MLP neurons of a small language model. Each row is named by its layer, matrix (gate and up: input weights; down: output weights) and neuron, and shows model dimensions 304-399. Each number is 50 + 12 x the weight over its row's rms, rounded and kept within 0 to 99. A neuron's up and down rows have the sign that makes its largest values positive.
After each neuron's rows, "fires before" lists the tokens most often just after its 100 highest values on Wikipedia text that the model never trained on.

L18.gate676:33 33 42 52 50 45 47 38 35 36 44 41 34 41 51 47 57 65 57 60 51 52 77 71 46 56 55 27 41 45 60 44 46 32 41 50 58 56 68 56 38 33 41 37 46 25 21 54 61 35 48 49 31 26 53 58 73 62 26 50 38 55 61 27 46 44 43 55 61 59 43 57 36 40 67 57 48 70 37 65 45 34 65 35 59 48 47 58 58 45 59 54 45 50 44 31
L18.up676:21 40 51 60 48 56 51 29 30 78 43 46 53 45 48 58 55 47 50 69 23 40 41 38 47 38 42 67 59 67 62 60 38 31 58 53 57 32 47 46 53 53 50 26 33 59 46 57 71 30 59 42 58 49 66 40 50 57 63 52 29 54 48 67 56 49 45 59 52 57 34 58 32 71 56 63 24 48 64 46 50 27 68 72 55 51 71 50 46 51 56 52 43 55 50 28
L18.down676:41 71 47 40 53 48 57 52 45 34 67 41 38 44 49 39 61 45 56 46 70 46 67 47 52 23 43 56 22 52 61 36 64 54 52 63 41 34 59 54 48 58 55 41 54 48 34 61 59 48 43 56 42 40 41 41 63 57 54 35 45 75 49 84 48 62 32 57 37 60 52 42 54 38 49 42 65 49 71 38 52 43 42 58 38 59 70 45 49 40 65 47 49 48 61 48
fires before: "5", "6", "3", "2", "9", "1"

L13.gate752:42 37 51 68 54 46 55 60 36 74 54 69 63 45 34 46 54 71 42 27 42 42 54 41 53 57 24 62 49 44 56 40 44 58 64 56 74 28 40 45 51 51 36 44 49 70 45 42 53 63 73 50 42 46 39 57 64 47 47 38 54 51 61 51 35 51 49 42 48 41 25 51 44 49 31 40 50 42 59 57 27 38 57 58 43 35 41 42 65 38 54 54 59 49 56 58
L13.up752:47 58 41 52 65 41 59 39 70 47 58 54 54 42 41 73 63 48 73 79 27 46 68 71 55 43 36 66 59 69 56 43 72 40 43 35 32 71 22 44 43 60 43 59 58 50 49 43 50 49 54 53 41 63 73 39 51 69 52 39 52 31 73 39 50 42 32 60 40 42 30 50 43 47 48 51 54 43 50 62 60 47 43 62 59 43 49 57 45 30 40 43 42 22 32 45
L13.down752:54 58 55 41 42 41 44 49 54 49 54 50 48 54 77 62 69 55 43 49 51 46 77 52 52 53 72 44 31 57 53 58 47 41 43 49 35 53 69 48 39 28 55 39 52 63 39 60 40 57 52 29 59 41 82 49 36 48 39 63 51 55 44 44 22 44 32 45 48 53 71 47 48 55 60 66 60 64 48 35 32 45 74 45 61 33 61 62 49 70 65 44 19 59 40 47
fires before: " |", "5", "193", " ", "6"

L16.gate1106:44 52 86 43 59 33 72 61 60 45 40 32 66 29 60 41 53 55 65 58 65 52 59 41 41 58 43 69 69 62 60 43 69 66 44 49 48 31 55 56 38 47 63 44 66 51 63 40 42 40 39 52 33 58 32 54 31 61 27 53 48 61 53 45 33 56 59 42 40 57 51 54 40 64 54 54 50 27 44 30 50 27 48 61 56 72 58 25 63 54 61 54 47 61 52 34
L16.up1106:35 46 47 54 61 25 78 41 69 48 39 48 34 46 34 37 40 40 61 58 71 39 24 44 28 64 46 48 66 43 46 41 48 52 34 38 64 58 65 46 49 31 52 32 38 63 61 43 37 49 52 51 60 54 35 63 58 54 58 56 44 53 55 80 73 39 60 63 56 49 51 20 51 35 54 30 48 53 49 45 60 31 51 53 43 62 55 50 42 53 56 48 59 59 47 68
L16.down1106:57 40 60 41 56 31 37 57 51 57 47 49 56 50 43 56 57 61 39 64 59 51 48 65 42 37 46 53 46 48 30 31 56 54 57 40 63 34 64 58 44 44 80 51 47 46 50 25 42 62 32 43 34 52 30 31 49 23 61 57 52 63 62 74 46 76 33 67 64 25 48 24 43 68 38 54 40 44 72 57 51 51 64 35 49 39 61 41 60 49 70 45 46 56 39 51
fires before: " "

L13.gate596:34 64 62 35 57 36 51 60 56 58 62 76 44 44 31 36 52 48 47 54 57 55 57 39 57 59 68 62 65 36 31 54 55 69 66 24 46 56 39 70 46 55 38 42 68 45 50 67 43 27 41 49 67 46 72 31 45 42 44 37 37 45 58 57 66 51 21 63 45 46 48 61 47 54 51 21 52 33 26 60 53 35 40 72 30 34 40 43 65 59 45 46 71 57 45 44
L13.up596:33 36 32 40 63 59 41 46 54 66 52 59 35 53 51 29 63 46 66 43 46 41 55 53 49 61 48 59 65 49 45 42 20 49 64 63 59 54 60 55 36 41 44 60 45 40 72 43 43 45 29 41 43 54 56 41 51 75 35 63 56 58 53 54 56 88 45 45 43 64 42 58 39 46 37 26 57 61 40 39 32 33 48 62 31 55 28 76 41 58 32 52 32 61 61 45
L13.down596:57 60 35 33 41 32 48 59 65 30 36 44 42 52 45 49 57 41 55 34 37 58 57 28 49 42 26 53 61 28 57 53 48 53 69 55 55 24 44 51 45 51 49 25 68 55 77 59 39 47 53 70 64 50 63 40 60 64 45 15 29 54 66 38 47 56 27 67 44 53 38 42 48 44 47 50 71 53 49 44 25 70 42 52 22 38 64 66 52 53 44 63 53 69 76 76
fires before: "0", " century", "9", "1", "6"

L18.gate1142:78 63 28 69 62 15 40 53 26 60 50 48 46 62 65 57 58 40 63 27 56 30 47 56 56 44 64 53 61 58 37 32 49 59 48 69 29 45 31 59 74 43 32 51 62 56 53 49 52 43 46 72 37 34 58 34 56 60 51 35 37 49 51 61 50 64 59 60 71 39 47 57 35 20 41 63 48 42 48 41 55 58 46 65 56 44 46 55 44 37 64 35 52 59 58 50
L18.up1142:41 53 44 39 45 44 65 68 45 50 45 35 62 50 47 52 53 50 46 20 73 42 22 49 47 51 56 38 67 53 53 71 49 38 42 45 29 60 68 55 51 33 39 38 62 57 50 38 53 36 47 32 59 49 42 58 49 63 45 53 44 46 56 36 21 51 62 64 46 60 25 38 64 41 49 50 38 51 56 71 60 53 53 73 62 38 53 48 52 35 78 41 54 42 33 70
L18.down1142:30 37 69 51 33 50 39 33 47 42 45 33 41 69 40 48 55 24 56 67 57 51 61 47 64 59 56 49 33 66 49 31 40 37 66 55 48 48 51 52 58 55 49 62 50 33 43 57 45 44 43 58 66 46 43 52 47 42 54 47 50 50 19 50 64 54 34 60 61 46 49 42 52 53 57 37 58 80 41 44 59 38 67 29 53 55 72 43 53 38 40 42 65 48 43 41
fires before: " |", " by", " of", " as", "."

L17.gate480:63 51 39 59 86 70 50 43 60 48 55 40 37 47 33 39 48 52 56 53 61 42 68 61 62 49 42 44 50 43 63 49 44 47 63 36 43 52 70 62 37 49 50 47 41 36 39 56 46 54 37 42 44 59 45 60 70 39 61 22 47 43 53 54 54 63 56 61 50 80 52 32 69 31 30 72 42 39 56 46 28 47 39 38 32 53 55 53 63 30 49 59 48 56 38 38
L17.up480:58 37 51 36 62 72 56 36 45 38 49 41 56 38 46 46 42 49 51 71 40 48 34 40 36 58 65 53 68 49 50 39 34 51 33 42 58 47 62 37 51 40 24 34 47 60 42 48 31 45 31 71 61 46 44 36 37 37 28 36 61 55 40 64 57 44 58 73 60 51 49 72 45 40 37 68 31 41 37 32 39 41 38 36 54 40 40 34 37 57 65 46 42 60 62 32
L17.down480:49 67 46 44 30 45 53 34 35 54 29 51 62 71 37 43 41 32 41 38 55 31 55 47 63 55 51 45 48 53 59 35 59 41 51 75 54 42 60 73 53 44 36 60 52 49 60 57 58 68 44 64 45 40 36 59 46 52 67 63 51 56 52 48 50 42 46 61 66 59 40 45 43 48 58 53 55 47 60 43 50 55 38 53 52 74 66 51 59 24 41 52 51 51 46 48
fires before: "9", "6", "8", "7", "4", "5"

L18.gate996:57 59 65 38 30 17 61 42 47 58 65 57 56 24 44 45 37 71 45 50 52 37 68 59 46 47 34 65 56 44 43 41 34 24 54 39 55 38 29 52 48 43 59 47 63 58 59 47 49 74 64 55 42 43 34 41 67 45 43 41 37 59 55 50 41 53 25 59 47 60 46 52 54 39 36 72 55 51 34 37 49 55 71 37 52 30 46 43 46 42 38 34 39 42 50 44
L18.up996:54 49 55 44 45 55 55 31 68 52 52 67 56 24 42 35 31 60 60 60 52 66 75 69 24 61 37 45 48 68 51 48 51 49 38 62 44 36 25 56 52 58 49 43 48 47 39 58 44 63 64 50 52 28 34 49 32 45 34 47 38 62 29 51 48 52 58 63 44 63 33 55 50 45 48 58 53 35 40 39 72 45 45 37 48 35 47 43 76 49 41 48 39 49 57 47
L18.down996:39 42 54 43 34 45 57 44 53 69 46 57 40 61 48 39 56 36 50 68 49 51 72 39 21 53 50 49 40 61 44 32 63 34 59 59 69 39 58 52 33 30 35 46 47 39 46 41 53 38 26 44 40 43 74 59 63 35 40 65 52 48 31 60 27 64 38 65 50 55 49 51 44 70 53 69 62 52 57 62 35 45 49 42 51 59 72 51 57 49 53 22 60 60 43 50
fires before: " ", " of"

L14.gate646:52 50 38 56 53 69 60 58 30 42 37 43 36 36 47 65 58 36 63 22 39 24 54 50 28 68 50 38 71 42 54 48 67 43 46 36 40 40 60 50 57 58 40 72 68 57 39 54 42 50 51 39 38 62 58 31 63 60 51 49 32 73 76 70 35 42 53 56 57 51 42 45 65 50 49 40 40 38 33 50 60 57 34 39 67 51 60 46 69 56 43 59 55 58 48 46
L14.up646:48 55 59 47 37 49 57 41 36 38 45 48 45 35 44 42 72 21 50 51 54 44 35 41 64 74 27 51 54 58 47 66 61 55 21 66 57 37 43 35 51 35 63 51 64 49 61 25 52 48 56 19 49 51 47 34 58 56 49 48 38 46 53 48 64 48 45 64 69 34 65 43 57 49 57 41 54 18 57 35 64 45 45 38 55 52 47 63 29 27 42 49 37 45 59 65
L14.down646:37 51 56 34 48 40 60 43 64 59 19 45 60 52 52 58 56 46 66 60 38 50 30 34 40 61 53 50 52 72 46 64 45 38 44 46 67 38 52 53 51 56 25 43 37 41 55 42 39 36 57 81 41 38 49 58 56 55 34 47 48 59 48 27 75 43 66 56 58 59 45 69 66 31 45 62 36 25 76 59 48 56 31 38 52 50 39 39 68 48 50 33 70 40 52 24
fires before: " |", " season", ":", ",", ";"

L18.gate755:36 67 51 57 57 39 54 39 61 58 47 42 66 41 49 42 41 39 48 54 56 41 38 72 70 55 50 40 65 51 48 37 51 45 52 12 57 57 37 52 54 47 53 33 52 67 58 49 51 63 50 28 58 40 65 65 40 52 67 36 54 59 30 34 48 28 81 50 54 58 43 64 67 41 53 21 51 56 46 59 61 42 54 61 51 35 46 18 42 72 52 60 61 34 52 52
L18.up755:49 65 55 38 25 46 66 29 53 61 37 43 66 38 63 45 27 64 40 28 45 67 32 55 62 42 59 45 47 70 43 52 45 46 46 27 32 51 52 53 46 41 63 35 34 50 49 47 48 70 43 60 50 45 49 53 60 64 62 43 51 67 48 56 43 44 58 57 54 34 47 55 57 62 65 31 48 45 61 57 50 44 40 41 47 43 47 56 45 53 46 54 78 31 77 42
L18.down755:48 51 54 41 56 43 53 47 59 65 53 58 47 68 26 46 54 56 63 63 56 46 67 23 43 61 86 47 51 63 36 52 57 47 47 50 64 61 57 37 47 25 38 64 44 28 61 46 73 50 37 47 56 42 54 50 55 36 54 45 44 33 55 44 50 39 38 55 57 93 56 48 52 53 44 55 40 65 54 46 64 40 66 52 54 39 56 47 49 60 29 57 56 51 65 39
fires before: " ", " a", " the"

L13.gate203:43 43 36 39 41 33 70 55 48 62 63 59 68 49 65 29 42 50 42 53 51 24 28 52 44 34 51 42 65 48 52 48 30 31 35 51 41 77 35 50 40 29 60 64 68 54 46 40 55 45 45 48 76 49 58 38 57 55 44 68 48 62 41 29 50 65 37 46 62 72 18 64 47 60 61 59 22 55 67 23 58 30 37 53 47 41 44 50 63 56 39 49 67 54 48 48
L13.up203:70 62 58 54 47 36 63 64 45 47 43 67 69 41 37 41 58 31 54 54 81 60 37 54 52 53 70 33 39 31 54 43 34 37 61 59 48 47 39 48 53 50 45 56 43 22 74 56 39 57 65 39 52 61 45 47 46 50 36 43 45 57 20 67 31 54 58 44 66 50 40 54 36 59 55 57 65 53 89 39 26 63 62 57 41 39 54 60 64 58 50 65 42 48 57 35
L13.down203:68 37 67 19 45 22 59 69 24 55 36 67 55 39 38 30 53 47 58 37 71 28 58 34 68 15 55 41 48 57 26 43 41 42 62 46 62 49 41 43 39 39 39 39 47 57 62 39 63 59 37 57 60 44 58 59 52 37 31 59 31 55 38 62 41 57 40 75 53 73 54 36 19 54 36 56 53 49 49 51 46 45 31 54 53 35 58 58 31 55 50 54 54 57 56 48
fires before: " of", " "